Weights of a small GPT-style language model, trained from scratch on English Wikipedia: MLP 384 GELU.
MLP neurons of a small language model. Each row is named by its layer, matrix (up: input weights) and neuron, and shows model dimensions 0-191. Each number is 500 + 40 x the weight over its row's rms, rounded and kept within 0 to 999. Numbers have three digits each.
Before each neuron's rows, "fires on" lists the tokens most often at its 100 highest values on Wikipedia text that the model never trained on; "fires in" lists the words (lower case) most often at its 100 highest values on Wikipedia text that the model never trained on.

fires on: " station", " function", " section", " constitution"
fires in: "station", "section", "constitution", "function", "functions", "system"
L2.up264:411466513475462521570548510498519524472483557476551514492523490522488484457518489468521521471464533505557409551614537492498499487490477516473465528525464513456539463464551528538501483459494515505518493438484525485489509508537534414473538476390564533490545520546464549454521511435454501534451548424483378441462430491520436498476525546469566450494532575483416486502487520507511518576476551467540494500556498441531472514481482543507502511417412497566515524491421526483510478523535532496454488433574496481492494544557489478525558508479472509534507585480498437469523471447569550501

fires on: " vocals", " Music", " Nominated", " music", " reception", " bass"
fires in: "vocals", "music", "nominated", "bass", "reception"
L2.up113:490485491533435411479485558596511440472512465471535491544566546489482529515591501462501488498506503549538447455512504456537515444500452438460471516513452511530450463485570479512563521445474509459501533460493551532420532441494400511444515434456543425440467481517478468497447513531556523541388505549487475487473474507489512455473458535498528458546558523473521551527589497546485481553542423517496532488546513447513510429568484547460484516479444553522484588529466490484508548526511556580526464512516578518543518517506490537500556518488478531481543545526483458538551474504557472554

fires on: " most", " some", " because", " several", " significant", " subsequent"
fires in: "most", "some", "because", "several", "subsequent", "significant"
L3.up339:544510504418522473511496445473510539506462457516513456490471483523485477490430461587538512435527511501524471489526526461454523538436432557458540558503503553525545476532497486478492530588532528470506518526449569507398468496523406447507530506535520431415508512516386490496538558490525514496561577458502470420506537473507476419561465532458518564544524537510492565485469500530461492502456508492491497481456546514434469529572523463496494539503502513513384536527535584485430516453445562565497450469499492467542534603522500478511469500491485513543515525484501496470430508468518558508

fires on: " North", " New", " Thor", " Japanese", " Golden", " Australian"
fires in: "north", "new", "japanese", "thor", "golden", "australian"
L3.up181:519504492418445486476561514464485458515521451559522468497500496491486473454523460500484449475561493472498488522488525573550445490481507551482513546531424500601480479494464559468467531437587532517440459517504563494521506482467516485434504427543465524557478522491522550511478481520575487527540594473423473488522505536497525520441465541539448543561437449485448497534491451539523472499454472513479506492537502531551570472532531584534513510485473488553522564480400488544462545518421468506503488540510559487632496506482428513513527523477444457505473444421562452484485488429505549470

fires on: " well", " social", " public", " financial", " present", " post"
fires in: "well", "social", "financial", "public", "present"
L3.up151:632521512526492427511512468517565540565490463479541469457524488410486528471565494536504413484570533533449469470491480523510432510465475454490518514441422512522541426472464554494482566436495523486536487480417497588479485503451511527535464489581510447493561523545484498506455491526457508501549496509537398516476501497506453578534472513579500518543507558445495576497565436554526549514445453476472555531586468446440479431492512557527517516487467443549510530503469527507540519468520507510521521477458457521519553497528552481529576509501453471516509513497504451441479457463532480497

fires on: " of", "d", "y", "mic", "ua"
fires in: "of", "atomic", "nicaragua"
L6.up234:469493495471561457477530506497481545530494412518499504556410506505486414513501447553501442527530490440476463560539505553520496448495482496443551494511487568504464414581436475524493481558539491546504525597591513495463515400542578427461621512510471459514487549520469526492451555420477538507469479488421492502551502527491559418458493542446516578473500571508560524559475506460493431535504552500460520493560488542529575454444479449508494538513492481452466518501542442468518505524494539496507505548504445506504515448534490489490467540440477463501562493481539501515517487503502522501

fires on: " due", " since", " such", " spec", " Pala", " so"
fires in: "since", "due", "such", "specified"
L3.up370:612476512412525467519540496455513518518506543453523563549537508485498433472544450555437409461581486448515440466498525474496476531599489496469542425498527500483509432531509552520520408454439468452551485465446453510552493464462526449527520497533493482561462457505484543518415444550526512501508509500456502526459550510497515478500461515441513482475528546508478583481567480522559520535430482478512482589537502469579524505464486501505525572473494507486525464465515478537493502534475499525515457438508505494492480487505545454515578515511461448570524498492501495583605482575538502424

fires on: " the", " a", " votes", " in"
fires in: "the", "a", "votes"
L10.up48:543498522479516426483501556517542522511416463487530481554450517460470493519555538460533506451460503516456464542490540488547553547431440530449410503559493514519415512450542559431559473457472527542501505444538551533584453524472575497477505457558469455525442476517534583455458498460484505574457538536482551479513445580442482540460495524494556476493485474472462563446485511551503527569449522451496496505514543479563497546485509526446577534497515517474498487466484499455510423508484486580521434471484516534454489480553493445468552416517451529498504471470458473501476439581533529523